config = dict(
    num_hidden_layers=9,
    hidden_size=192,
    num_attention_heads=6,
    num_key_value_heads=2,
    head_dim=32,
    intermediate_size=512,
    vocab_size=512,
    hidden_act='swiglu',
    norm='rmsnorm',
    norm_place='pre',
    norm_eps=1e-05,
    positions='rope',
    rope_theta=10000.0,
    rope_fraction=1.0,
    qk_norm=True,
    attn_scale=0.201,
    bias='none',
    tie_word_embeddings=False,
    parallel_block=False,
    init='uniform',
    init_std_qkv=0.0434,
    init_std_o=0.0,
    init_std_up=0.0434,
    init_std_down=0.0,
    optimizer='cautious_adamw',
    learning_rate=0.00214,
    beta1=0.9,
    beta2=0.95,
    weight_decay=0.24,
    lr_head=0.00809,
    warmup_steps=235,
    schedule='wsd',
    decay_fraction=0.573,
    decay_shape='linear',
    final_lr_fraction=0.0,
    batch_tokens=32768,
    max_seq_len=256,
    doc_mask=False,
    train_tokens=187900000,
    max_steps=5735,
    dataset='wikipedia_en',
)
MLP neurons of a small language model. Each row is named by its layer, matrix (gate and up: input weights; down: output weights) and neuron, and shows model dimensions 0-191. Each number is 500 + 40 x the weight over its row's rms, rounded and kept within 0 to 999. Numbers have three digits each. A neuron's up and down rows have the sign that makes its largest values positive.
Before each neuron's rows, "fires on" lists the tokens most often at its 100 highest values on Wikipedia text that the model never trained on.

fires on: "=", "ame", "ul", "it", "i", "e"
L6.gate127:536510436510468538467479484416544463493479538492454502427550513484511459480511546468460423523480501486468507532547537489435483478505592502543548537489516452443467522485464461484502509551474501529533608567435484405508494505625568500462462469453470446524547520567505531504522554507520481547537477441523558438507478521493525450507489495479463532502455473441591490498594523501470531540510474505482484530469470486545532523492494524464477598450564559474504525492502573534510497487497390521469527501512485487545456519498477453455437519507438575515455516474562492570464494480527455571
L6.up127:456481394506516545543433474486467576473499485497533512492483531499560522405500522517525523475484535550480495524472477551476502539524467532453500536525515519531518534581462438469465502544486453414569461477508512505464514531518476435509513495470600532483554464477523502529514513464517500478504539552526499533497471508470504474573496558597454449512453570530476528526439508476483490539487506463521501512459519443418456578496493480492417541543473559509406436464474434486513535491549477516480525514539483551414402444457509561459541553435500489541575510435493465459488527464571498552
L6.down127:509508601467517515542494459470485502520530514551490408492527438469519532446421496566492448519514465476470468469513487450516581500482589463540451536494532504470497557486508491410535510499480495549495606528500508550489471418570550448457517515507483467561505525475441435529505539480564503499480492458458448499525547523533408474503445576525502507512486451509509477506565495520520510564446451528448452558504560488613460483521542480464500492497577461562448534458547463556461496489475503507450506460473559505585561555518518493509489480489476537439412461491445480519491502474535531481

fires on: " on", " to", "b"
L6.gate104:422469576469433530545470518504568543438532500416525549439534454525533561534477554463436443518460420480485486499524445570473520392499421504468464587444544509483430453496550509516561405482492490502482485543458488519521501464544467501474457536434449425567529521519485520495385514525481540552504528513501450426498501479462439542444438541539518454484490545504487434522493523549485519486514520469513546549467524485549493506505484379469534470472464527530514506491506536485564490534533480519442528534497455539460497497450526490546492517472448525522498488501504487492461561539488537522
L6.up104:454503496546532491562423458597538529489533507484458443475456517461479455502495549516544495494533485495482517470491475453428539481476452450506523569488444489535475456507477516505503465499489471537511480510526509549433520519496424507515541482510555509451507458512499518437507537509437453521527468623471506559434514518484477491491484493488434495527513500537490533597501490438468417586561529455450518514532564530569518435511491467462427475492506569468418445497488517500484492450433501480558549443536527453456440455530543491506569435501518551498475496483598424499519549450473427561
L6.down104:499472540497551437538495514471412518464504541373547537583476508522510549462526522527567550504454451528509408465510437539444468491456543572469502423473531511472525442463485475523438550464488481492501488519504524578519511425476504505498518561528506491499408546496528422570469615478493535493526497506460490570478500454526441399536498534558507462500517489467493526612465518464515541460547451528491494454452517464476522491502553509532520495510532541532486492491505501459515530417573453445545566497548539521476508528473473515485518509490468484482510542447476433456441509531517504464

fires on: "e", "le", "i", "an", "en", "d"
L4.gate100:460538442490473431519434466555482469462509500572502517499507568505498506507470541456511508508518493548482539558467500570389423497503502490428477491490508507517541482521422538484543524500541496520467459523500484572448476484475519512536503442553449441458505512502539525452574515442519539513525529526513547523507479417529452486551444531583610519529542423460537465493546486563449507609491511529431466573548504467481499469478432450471471445477512431551520462506442473568477477530537505526554566500449495522530542483540502422499517513442490527415549514466506492510457552527499469500
L4.up100:532435485503564503493517488552468543440448518395423453477482507515481437506485514540424454499530531468449470483365458523451490423531464533438510511554606548533495502478500503507496535519522475462497533570527566511517542478508434480580475500534478491564521487476548543476513472548477502502510463530545581503552491528511456541497489517484465492521528476502496473429462465529581471521479416498473469476545472491416472488506516499475539531524469440448527512548482522512409453535513545493456521505438499527506500537535530500496481541454511456483500512387560481546475472389431500516
L4.down100:550488484499501528463457495538452438500514484552535482521526476485547509513463478540500430408491535562534476450528452546499530466513481506488425531553548459489472491480522547555479511497504486570490558474499491475494468471503422520600528504507550513533458547533508438462462422491516475526544538535492486394427425525482554486472442494487499445460473505531497461484490413387493482452480455442481463409521448589578548455490515548544459495495464524565511558486472466542510532486507552478463491495463449456485491439508528516475484531512425535559509490476559453545518561455531477418

fires on: "ent", "ic", "/", "ct", "ig"
L4.gate379:503450489520427513523553499500492525485498515481489455459439515558469545471518502480506502470544484436494413448496481472515469460495494533530437462474513465540545546465475559482495391461482507486465547453450537544503471510506481529496521482492506573529527470514525467448478539479448499503556569494512570499536488506507498476441496546548483535387532510422550488501552533541532514453466511471512456539555572499512550543495517520558583464431540522433425520429493588458487525476448579494490596510465547494538490538484514543445583472480450495564488570466496583529425550451486504502
L4.up379:428529489509478568497577548424517553511562465478478476544446472444440540482544466510501521553551521436467471505533462488474458493420591477524458449408562529519439492493512512438470548502501609446507532428475485516452542555427376464464523519504536483483466501533481516514461488495522522432546476523471519509464504442491568554453446509583476490476490481465509573512514520496533429515466590514510513500498589576489474450467502492422533507523476481539454511496509478551502517433504474483583508470538504464524498522490513494503452525496528525531513498465544504490509527465525555576
L4.down379:420480455459519552539463530465498469449539535517535472545537510466480479450460541517574563522464444384482462513502537417529506459462592525477574562455470549525518461557537511476496540500439528520486526461478469490459507507471491522523486468477549439444478476509466471545492562442460486542539508470486535571498515488567509485519454526555520470508538506528479541474510491520542513528467486501511577579442465460481535395512488588434536495486445497493478506554496443533576461479551462529516542551540592536520500547498474483440521560456439545434502514479496492542446484438564482480

fires on: "r", "en", "s", "o", ":", "i"
L4.gate182:519521434446531462533493582438511430511515456509435428446453484523500531528548475557476489506477592526480479515492527552551585418480531569521529520426553528542536445501525506486465477527515535512489520511501527434525547575474464466491480541473498539481452519460548512588515570484493501443463533448524490527500469450464481514476488513567489564426436522513526465571508459581542537474512464483499535526553456531477499506464528554485507522487544526463454507535503505504542433504483556377475475486496452474470474499544486449526442514532481435454382506466588479528492528536511536476
L4.up182:416517522516516486514482530467526545521502533524519424504539493518516436550462577495553498545484459534478544550431550477503509396561494462455472518470520504518523501606510526529431495534521582548486440447482485511499534514526462447478451476558492476495502417495466557464521510546446517455571471557447458428541425466455488530474514463510511518507547500599487471502473593527553547486490491537492569535568542529484519496552457467496522463459479441477486493552513518427531415524465470521448415460554497493444479498501527566514534473521499510506512504451479586487556501530440542531
L4.down182:453516498560507466510433474513477565618454439467511450502459504461496487499506450509545472464509516499438519511485501547508476513479465491589598449498462452445465570524426532465444476523512455534576467459516459498518461525486500478564474518486536463542511539488478547507490592500451462534507458414503507414534492564473505450510440457510512570511582543516477479439401557509465519480531520521538598523498517497528500531504533442514496467500480492529428535489540562422477548537531468494440418481533489495536483481518470502478547499508459567542510442454529478505580478523502439530

fires on: "t", "in", "am", "d", "i", "im"
L4.gate439:530515486541491512494485489440463539555555509550535539521475458498464490423474369479530477456470547512570527512525463464576547469446525558455541518523518509467554468419504511512533551477487528423440504501567469533501465486513491508484520530442480440525533503505484518430481533558459462536529502511593471503421507537529477517489518560498526516494480544471518497510525379505441502479534527479517505503485511502524558493415535577482510471500507529421500487493428477470570480508600471548451580435412490513484490496541509488505526483431421448514507410499476467548485467465499430518
L4.up439:444504558391533549473496472459531537528538547506531517480425425522441547495505543575510572446485539472483486482575503539463507513508508469446442500556584486464477527499535536549489532461487511514515539532480484488513467507517495495492509515497453449549548502447533512440537528429399588533545500553506517478519516507475470505519627495528480423493530499534445534514443478449477528457464530435513463544496512583494468515482570498546511575459527555531474383489504550534513505469439504460443463528531483481493478496540475455568513493484465537447493549503487390510530530539496522494
L4.down439:550497569484484519515507404497464581543429517526487421544510498505502445461482447530488521508474540454481542534569455427534453477503499469424442489489606498457508538535480508538515520471477508564495537459470496503574483511482462469469560547505506474460555503516559575536457407465481503538551520490479453456549484541525463536491504447515438477492477551557457498558464512468507455528474549456519459469463420567427497499465529487480499585481461506537441545500528492577485441543514471459592473473495434454466574467507460481503475490466520450411537505507528477491485522545539556541

fires on: "or", " to", " al", "l", " n", " a"
L4.gate128:517504511541526482497464570547548401444465445463497485456530553524573456431449523531513545487406474525451452524472485470504525448432490460572441541453516530507471476497563511486525565528493463504480542511457528556534510481537539461520567494552510466481574449499484524576517514496463515538515520501456489501409528521460556532509493540555540500541569521464552477518504494486536501504433537499548517600552448538558452537450475541499506398456471441488451474469493514525524536469488542529522549505509499520603543505488448457473495532475466427525485533543448503488483562606500470496
L4.up128:495457513501492472395482553456495495496448459538512488527436445522514523486499502537555482525384480514445470518483494522469474446530486495479479410522470487403568487504457443496551530550548472477472371494476556490482521463497570474450560451468553527504582480531530543510427517506491567455539537494504490418493520464465425498479514534520480501459490473462473433525456501423511491524474512509536496455521451500463561493430550476510443533477475515525518473527515555497552488443504552498561509530453477478475493419476508520498550508475494470552517480475472531387517604483464556558
L4.down128:444505510536530488524496433577516463502461499424443468478453500457446512490465487545480474500435514538445495435502528473523507577524474545505496470523502528462522459456470411504526458457492483515558598453472474523533544534522556537502509472498484579519467553484445478513571518495419559488533492487465513491481449501458557533479412474546456571505425532485421505506512518473566502486450510469497478541544575589494470490519521496504543497465524530576537488478489505564527550500453469531437516496511462457485532467549532559521413496571494500552490575564516437454494512483491500627

fires on: "v", "b", "g", "ic", "c", "le"
L4.gate33:452491451514471551537480476470481497452450571533562466453500517539529488455449535467456469498506536505484529540436541490415495496467533551544515519500512471510465554489462548575473466512454555552486501537509482574531507482450551535520555499411496561572508467492436475438421559531466545464515453466530444539502491506473483455472423519505471511541531599538582443517502533498477500556520497496550593491546514468514509456524465478426516518513531486526439546504512586461528514494509459490617515480487564465455546529518515497494495541551503528475582438554520459491473496576440556513
L4.up33:534468536502512490459488470436480508535532480527487473473453446445570486480505519471473531503481521599501519548481469513497518514550512484574470482435521498488446515564499485476428528542540512534535524497482475524563599479486470495501507488486471516468493430479505459435466537536467493446528424587493497530483521544501431450497526496500494580526453531508462475557532498436536536522491438449510535506461556505501522505498446533465346516483531546423456500404497469511500504439513497483540508511486563433458457604444476416507576419523462429560506528542475521466498437510482517512
L4.down33:493526538473506430489539555482468448461541476509530564511473421482553467464460459538529539510485551548552408452495467602460561501556511425415551476487463473547507492432501541471505490494488459497519440505545516506534539454458476552530524546456505511486527468527470455514534436477490553424507577555477505482468480428539454461542465544488561487534485455513517506535448501526438487493518524470517491446582505434551552408570496465498473522503550492494525478484540444470477473448513556547493546494528631493529521461435512494525556453495502496520540468475506449467433471546530455519

fires on: "u", "re", "al", "e"
L4.gate429:580521523550467497481462573529519489578523542479506546362533419537508565489489506492558517507508492520532530429497448586463472596562538512466533523504517464540549400470470449543555449548526500485465509447519607538502480526506493483469517483487521445482491513526492498511507501507525466470469490477475415516460459482523584542495508531454537510529408512453493495486543552512420555489524458484431507538522476452500530490482467543502490503419516454487557520488507453484464489551448446515515485460459530544517438536443488501515483571503508433419427475466506476559489510521452544526
L4.up429:525587503516508486486470456536477528499487496467555459470459522475582494443501468498495507517496553580530491529475491550561511445509516527479496522425522560562507467542460478506476550425562523458507525443441442568472469500481523569464498501585530402479475472525551518501595474478513483508606496453446525512458536443510542537479440455459533539476523529471497403519477512537498497503553448504470549509605500524532533521549537449511552437504469493425460499526486502594484508523565529484483570429435494458507460488548541546531470504514490473548597494515497508461495521475553526501
L4.down429:529502526538536511551427501517513563537479548388452535492533503553555516527508434528476427563500506501464499507478512483496519588544515522533551500510503463528480472533573508568511449491545447478513522527493479524347497494522449481507539544562562528520477514497500464430562595521435476488501530517537498526485513526500474484453471525411456496495512498540498481488543563478500504530469502565566465423553539511528535527509514523564505514506522542492515457577471570452453467451401451481470538502515542441513505463512541518550457452487573520446466528497568422566536493492519481470

fires on: "ent", "end", "y", "it", " E"
L4.gate420:476562556451481531548524476499496480525477539483455557422477460514454544520491569442507551498598476555527509568515510555436451496464555534506487537420455409578450490468441488523456506477473553528496516501475429514551479473490512501496579426504491565465518548480543514467479504504501525496434489519448477482475550502546551470498508560507509512501549565556446530558455485506510596514440481512543500561466530554535546525483431479475458456471472469552454507481555577503499467605514581554482515538504506513522453543439434494514463553541496522475513504526467491477531575520441526479
L4.up420:468432535460475489537568484473552531482510455524559539557535498496527470506538446534510458502491508479539494511529514503477444492452524561506483566432535461559504454466557540471481437488462477573446484458529491560526496504485507512499531446473529598552488485543499602492438512418401465522554561482481572474507584462493466490518461498574476549531499471448446497520539496550504573511465479434496527477560572489480488502537544459567550536519479537496466536473539516563508532522580552477459539481492563475527511512529535402449498484501525446448513435501546491455499467526515404500
L4.down420:438491512451495535533486501510481481536504517432491530479500509543543418505456498473564573537546503466490601495411540533505542486536542499472553506496513501530383509532522398590432472471483534470564424514512508515482480475490507530517467471486448525528496480464508510457483462446500449515514510560474512529467510459487516540505505536445498518507484523530511458499514538559529460469495515562549481446559557423518456519490443534436481476564555516509464452507448448415490406546468404541553477483389512474540519494450504506492552510442545465484558438413541495482494494489538527486

fires on: "on", "d", "ial", "re", "ad"
L4.gate259:467522425493492551495490434495474524577493484532438480513470564457502533424559506535483470467484447520523519510533506474475516492475482551481490480490515492525510525529472553446441436467465478500466503446576531548464530514503507464545460468417509570494475520513516464521477550502481611436468518510439470535453483500494526502468492559505495564422422456575507462568527465465465518515504405477480491483509500521462461485444498474450494490485515536513432488521586480452577464455485544502516482459559473408613490450496444478510610466583521528443464490500484511523456495411537482505
L4.up259:503479570504529525571563491558575528454479485457406424437515544514463534510486508477516529507527489521475537515441500571479413591503448465477590511525436515534512542515469557527488479535557490525510442487502475448490475492490495416427468531525380509429538483490565528428470582537526535488522480474510455568512422487523550475483549471514501506506514539471504483446524512488525477535470484562486469473519504552585482471504551553501536492525536521496478492510518499533556579448511581493525541477555433560552507553568513495521473488537473540491513510509493482543519399508534467539
L4.down259:513484474455484448480492474489513420560501510459471483520469521455463506478504443519481423471457592449474516459487575555563464551464454505418555465532575440454559493523486436482525568508590452500531520499498557482441461540588470537485524496465413500534536512531519497511552430519532531428479549475503518508486542498505512523482484562501464513484445460423427448503546554478497514453472522493487499540484524512530543458490582523560523508468488490537523406491529444457498521452449512538473492441425467534447451537492561517553558532507513460525495484519490494506415510454441457564

fires on: "b", "t", "a", "am", "av"
L6.gate360:529430490484484512495447527453575523547425515523459489500442481536504501418457448430517512501546553459504547493494465505457474455470569467513456529494465470581508502505464505555493495462524487413505517488501518617437463470493458498513527439454445536529431468522506548465523512475483503544525516460522460530445475485514493513521533493530480454467525538484467559595471467562509510588497425491446597513449558468524463453433450480450508490490427505501403546526406484493522464498506587499507537432469478524509442506505530477522435448454472551441539515471491498501473481543533496435
L6.up360:501559522445536490548514491521507520532531556435520536576493454498441472520536525524442534561489471521509619480514411542406528487531552487478474549496555516523493507558433565516517528468499596540457400524512438513501536451454460556517464472520441420490458494452505488456518491487466512502558551504508463447426557485520494509531432510609566558518513514484491505489498591529480439534501541543500483471492402538517491485485533510522495469497532437519520477437457503465512504536552531550448534495447495570533543531514533480565496454476539489526495522466456487481437507506529527441
L6.down360:463562478510500409505459518496521493427483489507513505445553528520537566522473516500482554518497549460484532525553488573532507584520475523479460510555543527431444475494494486519461531504523488489474425448414471516464501561472489425472536459479471525486521457468600521533523481428500538468508481484506468493544490589490512449424531486513497522540495416462522570480505466453352515512507494447495490527488579484465498467478417456500540529474524525491503453488496503573537480526555458467533493568578471461438510498475509501500512397515523565473480566460550508536484524557471437563

fires on: " and", "e", "am", "i", " from", "ri"
L4.gate61:517521414540524495468410540420513507489531551483476508485406491528512493533506489522547442445427487491506505499511462520434531484546468470517530491438521449486478484531504488495521569508494506504404589465442512542506531457540561465523583467401459448506482554463556460508471486503416550496504453484509512537542473475564509505427525570512473464513527476538493566489538498515497512528563480472532541437502413583489510446536486543524514493477502451469549527490477463585513507496489613568448509476444443536476480450507511511529549567476501464467452520562526470541493461581523489507
L4.up61:508460518418502496530521504503437487364479405505547485505526544409519553502460477487440487441480490554476533541459512551482512441542500562508594430505534556494482480522527499549532494488490526527465473482473502588491483504517508514492563449457505505538540487450529506488566524541487500527508570526504603519516511474555516571520422492478510568463447493437549472468458562540569411454413495427528514447516481492476527461464470567517473487525479605463518425528464534542571490483503479470475486536501531477536514502431504466487558523453499520480474505518508453469488447469498532492
L4.down61:519586461544539503491511536490470487439430486520512495596461488449518565517495463527463466504465513480467451472596547558493487507485483527522528435530464466514472559478503487538577470566445454571398492465517542612495459449582478510557477519474520454487522505494434522449491545462431462491473459424450455484477475489460465477535517519480480545524553462487450507475489455524484577574519530453534491488525516479544537516569468436559556486438506442457554477455477473492537445487495509489574490520514538489481515428504547477457444460561480466502461547512474495528555503568517498563

fires on: "or", "t", "ter", "ent", "ac", "ard"
L6.gate20:515514459512495548516536546510456492503578547480494437484528434491533549472557404512547539447547463443455409470504473459507521505523510499519584497490487458545516482573503528546553508483483483479478505531417476487530498494488602457526589474508533420480446541565489474478552558532529543532464481517508433421506415488525522454555530635514572465460445532466536539507451468472524473523486494527570451528485519521545497529471461536468466502529506466443567500530542488488535465546499476512551522557429512508486520511487506567499498545497543469492534501531465489531468547553513399476
L6.up20:556513470584518519523502478481469472550527478504518443465498475506459453476576551527475405445545521482516494507558539518544503433541431538490525475510460508444483511521425431502587505456456526494573467486463546518482514503521508487486501556472454473441475513456500459536482497550496547496493547467509433472463583511502468484507444552499470554459542569474454492528581533490513549553530543570471604479467503532445524481458474554503481540430524495545537445502534457524530471476387442512472473531503461530510500458555478529497513492401498610545513475534512505527493493397527490463
L6.down20:466547509563474458505494576486560478500491423549558472468502499528636511481521468562531478457446469519495546444474439493480363604447573498532536544517557462571518468514499465520501459542446522561442473507500559476469545503504502499556511509510523551515505532426568496511497508490480509479451500400522519542590447485467503524488538497546475503554450496539442461533467495464477547461465444544567429487495499508583510539516492479470479520488435558440557510441488537515551480533412481498535504512526441518515543484456455503509450504512494504512489460465493539475485483544503525475

fires on: "l", "g", "b", " |", ":", "ed"
L6.gate420:493509450462457480526528506498501514498482551423513575528478524446484511491478482498477482447419505553450575518553532507449465416497479483392503547493456543481473503498488544536516492509527494462521515490499495556520486477478546480512512485467492505536516466444492442502586534491521548565465487527559494486473561488511534538458499518558492467492520467447465499500488631510487440486479468490516465501460490465457537590451430509445511443546533474546498435487495450507519490491449512449520440519455473462477529462505544495505556517478374617502524644543534464544475526579502556514
L6.up420:534490577512466498474486473541617553563490553448499557536503481453552530484474463512475457452506484484543580463482501433490479433568475471467524504506472476502536502492548499628442451447494488446526450525505446517492506414494512544416524544497460541540510543534492494535493516521501510558550445506509516443423584552552517488462434516558469409519452404465491565561503484477505485504478529517487500552481560444534535557450508523481531489497465529516490469546467408497521522459534507492481546534516475422439559441516518552459471495459485491499477492461446499524473565494465473511
L6.down420:478539538453472456492540551474549506494490507507494465513496563507493540433542533495546505529456455523461538449497473541452496514496515522433481553427536482474530478514518511495460500481509461543543485556613517459427507494437550508597489563523518507428543501509555462496541506521449509475536476486569532480459555486556467527501463459557459493458465438466497513499590536434497489517496541624526477572483474482488466503537522506503499501474514553493508517466479525575432544438490394580502464493573464465524494549495471454518499546521551481478460470462511478499433437596450576561

fires on: "e", "i", "o", "re", "os", "ir"
L4.gate428:483506456472525487427396551500478536535458485461509480494476475494528463477486394473499454480506537502504466473493514519458465453564508472469551482493534382615523587451437473504462501492560485546457571459551474477504517534556573496486474484400431516469556531502472511585467558496462561502496493488474507532544486483505501468504485493586510524516486495496515485512558488481533552503455476472438444532497515487524570522517452532472533499494522488452536478481472519505551453529521511504510571530515500523530449457569475519482515575594417552501470394557497438490500491557450447503
L4.up428:488546480507588511564498404421473488479534494445544455510556583542513483507497498492541498557567513543511516535436516536556509491504517494491447564516471492574471485610486504490513533561499516478527477542508493501468550536533470488537404506507446533425490533532525476547543511556517509569482532528488543494541596540509580538516522507473581458491502454539526543484484478490474564504455525539506492528528481462428490431473533475462453438445609474469558500499547468421545481469511509450448514468469474504523527504550489537548464463504408481446479509430552450526471478513530552489
L4.down428:500440533500469555479358485467490495541508467564502514530506503440475522469397489471503479481550451466471555467496461539513480474519501547568481465525469466494472522410523543462507527452418499503474456472497521486487483457600495475538531494508531531518485559470460556501481529537508496546473538487498456486527438437521507510485507470554563512488582564515447498431494459553435517519505460442381466475545475597552584498499481460530442491453489475523520505520515480521475533508542478576457493497484585480491498452447515472478451531496450587510453483521442464447504505409479533520

fires on: "j", "ad", "i", "b", "it", "g"
L6.gate132:439500462469497501454465485558508458474456552445476470475513517504494480534463497523475469548575549442569519544495582491493504491495490506469452517473467460562503506526491536490410544527496534520449483584616536441502478511511549475483552474436458571556484475478488599547480565514453500488570524424515477442473490549546523510457463554518557481545585514494512502442457502495535456519554548468507417501522473472472591531524472470515555497472523479458441523466446490485482511539505465507482518541512523453512508451494609474508404528490491472525510529544506549508486604497578550515
L6.up132:402513499542475517522504504459553553445518453520569461480611496454556536449500452549424477477490551473532421438416488543400496540511490418463468533456489504552432497455449501486479458489452470419444527544476467504461408451454518446489535553500510569454514450525493502498530488452484494466444519483436471513437539543507486522457408529549490447510466539528504534503515505455423507532473460484503478500573513536440488538519510538488516478474490518519558480612477499542460503481475498507498531479503467504508471507499433529490472471596550530495546506461444521484490550452490529484
L6.down132:432466515484464481513483560467541518505526534507538526461496484506532464496591577487472503530481550486512452536476520477528459492465456453433538438458511588468533576523508491536552561470417558451509413511566481445467538529427492489497499485488548494529526548471438493483417488529384561513526528506525505475459466504410583542547406429509532467543498488520488480462485558482513519454509540484514481513533504501443498544568526525472488556462525470512451513513531515484495500475470390464535448488520556528521577487480499523447497491507559475488489529551507556483441454563469587479

fires on: "at", "on", "k", "ad", "ent"
L4.gate245:449475487541506560472489516464489487482504513506509494463466520467515568410518594572528515547454535511437509507515505404456409398547464545504485518460476464531534553531436528429493482528558473431479539449450404571483484534559494501544533454442466553420530537500465482497533505471478546455490488474464435532495494502546510467480522555491532507433452499484499482548601441449476500492481475502474505542453548473528511497462459544504505513562486480537517494511527453495508524492410489436430455467468459504473408508505445500517439457554462480507562476531462458554482462487451464467
L4.up245:513472382467505551525486473478477543473492506549435476448574524443530503509464476539463526469522558519563500512492485538443393541509506480458546484497536500493450506516494503509458497550521467505477479445520473571474546464488483415417567536537433509457503541507441561515535531558494557554444502569524440441533451568439500555519473496448506527516514490555418517537512533440485516449404517474540515542515491511473498494507503506523457420501568463478565558448552519486534517507508530549519508495551488518476553534501544494560467470520524575499465551508512418506506569520422507433
L4.down245:502489553434479456460525460469513462561486507578408424511506482536427458534488492500486438524527547496504432493418480412508494466459557411517543513469516446503561592545494467503512493504507506473495569485521502454525502537533506461492548495504520535489533519517560507455580562485542472473490431535540439586540501451490504492500543487460515458483471522496503467564484463540527461538537571481488492521507431485473468433559486462551462461499542460502501541467530520475518470433473508514465467460470608512457537500494489520515567420512538460463478515502444550411605524544489434516

fires on: "ed", "ec", "t", "ent", "i", "or"
L4.gate170:550483530456442436544467455472489480484467509521456428483457516467594472465521522524492539524519539532488576656468511539479499533448549545498472556480546484547510452442467508520568507493503554507452446447516494526432481534515477472446578437519438434477517464486491507483552471512506502504532488535560461447498555496572517505458515453560510530516561537482505497491516497525483496487492426549425463491591575443497534486452452474544496435480509529455416500502462508501498465509560499435508571513468468520517414544467582498513506504532508403461554464466526488502478481499491537475
L4.up170:497461525421509459517479436499513559493489516443509523492513508523471568453527491494438486549515455515484502491488472429404472535462535531459456490399540572523388600560424453483517490532459494486527495483525431464464542492525490458454554496519483529506505539507495520507507523566499570485496475520511524496467529517571542520495507514510574539484469439437476585481476485442518503414418523493541447590485508491510528503471481457553487506538503497556505514500512569542492529528529388477514490528488500460550515499472566430496480480457557465513553547496503370509543545456527496519
L4.down170:450498491490549511492534467467533506461558481487515500423462503498561468482503558451485520568547526487563497493485497482506512533543477512507499496461547437479490466544532475502500518492437482558523520479516466503510450501515511478462527510581416560545494541497509482474507471500558441509465482501449511514430487555498500442533442472469494546471498543466509495526540496560615537552546554438617542503624460525497536511494451477451498437492500522500553495540517443573493554436567420449603469524492554508547500450542477430464459510482529472562488545548479488604442529458510526474

fires on: "it", "ig", "ur", "g", "ir"
L4.gate132:567505464556536477450485448496466500432529475495494470500546437491545513437479525447548555579531427474441516534480538467475572498457554416463556474479472454541494588441434533417511521503440451523562505532507600478539478459515491500502466528465485511474426510525443508573530577483538451459475521513531487502469501503548506500507509545549549498481531525555471520520466538509508538487504498496548462530560499464461492537515514575566503440463528498506479508504519543509452499478424508467614507453438502535586535518476580553527505489493485544551520507452505506509448502435523510399
L4.up132:505565525565491537492484523494573469533399526473474412515527575464536522514549479513581478523467454513487450418501502529471532483510502538486471522537513465403535483569517482587446441518463490541522467554400493523495532516528542501507525500496425542476569449543454515499504522539551565527497551494498521440467449478569488516467407465447474462407458512470523487486440532483523475492462500482537477507478495505501491586567483508488523433501483532489479547531512549517491527461448531449487529486484524502494556540457424486512428468538572460533486562476452543452466496432588498518
L4.down132:509554442509612527553517479475542478474553528489511515437520500399453538515539525486499458547539457418443558512572455529538413487515516463511461386477448472478472568576500452462531557509432486540461500524466477460434511504439533487448559487436537498481517527528514516515499484495441558461483530494517443487535484535489485563561473459504533489501542486457456564383483538478494457448524450520593483539412497491528481516521528454519526517560490494505466480490483469571526526553561525459529526512496555485506537527509567448556505526462468544530551535494485516477522517485479448515

fires on: "u", "et", "r", "al", "ary"
L4.gate76:563586499555500485525434543487438515541478541483447503474496570486557542515545479454468466493552545522482419514489521526479495495539522522466469434487498441522586502482476496512534524486543542500532457483542512521484470495524467577501539538524445447469570499501514479419586511490496445520496469518541513456489578496552538505442441471516546530485594428433513531497481464499506482494462454559438484537510477459501490459480422475457570480470508453491460446524448444498472490608533430469446546502493526510569522580517432543515438534577468556491478455489463463562487560527510476527
L4.up76:550489536475521515491551482515470472515567540351470570505479475464437519511507578548504463474550493462445468505488483514512508566484437516447431505528506488496478477493478472472469436436473461522524464490490508573569453474527419513448456535509524514554418508523519516477483489426529449456529457445494423473462415485563486399467436502457504527550479537480437461441513489521520529453544509481493481499476480414448570488478459532483564558526496510471462419565547535500487460501439508523431527482486480492495571493528505439483475514519565474555487463547534560500505535462504479527
L4.down76:482540547562484441537483459474490547530505407465429497514575520482453501519506487513552496461547522519434514505470474455552544475546549521508533481452455479525516501555552500548484502525549515458517547495446535485495418519514512504492471442515487483524422572561513502488542528493543511533490506520519456511500552539422532470475437542454512456400510498513476438431552414569477544532491514474512440531442519482486509571493501520457488484585475480520608486543444518496428511452483556521590530496533488482529518483513548488619557407499461503444455485567498499497483441507509481546

fires on: "her", "n", "en", "er", "ter", "ac"
L6.gate124:485512437428502524500468557523549429510581560434533544541533541520527526561487534510491552504533467458502509522534423463476443520527510551525529482493604504490455476388616523571424488540487545478454479463479484448515490521470448510489504406515537498463516526521491508473546522475501523546514473503406485428514413472462532480538513480451613487444527499434521497500553483509461491472489513454487486484522544541469491447433467512483470479545540455483525491477471525464444485597519493414541508518472503521536463567481531539477556525465525492515491500517531398465489521525543526489
L6.up124:490490536464458464453556506481430533432526435456509495445539518554523482553530514452533494507586523464517522524553520404444489485578521499507489525461478497484425442460520467505490454460502608501442471517489492484513557491496478512505466487518503443386543530486537470519494480503456427413514477465522502488476486478447545494452542463450545507494529522523470497529538437559495539471440502488486548472405571450564520437457467573443507511444530505514489462465511419553493469533448482488492436460505463438481474555494524461493494459549507485510444579427487466509492393475519483524
L6.down124:551605477530551496489467522450560463513504508477519484525474421501504545489462528549474446487493465517511503492501525544531446574516505421540590531469459488470562526546447508515503446508472479510519490471596449442519465527449550509523534578470577466596568563503534524475513417519560511528476551453528458461507492511450523482454461494475507504553526547505470440468512527502479455515437501464601443446542461448520463545514503539597490504470479459482506505457461487495506526543499533442502568455487572562473469488477466472478531519474486553451457551482451476516580494566536502558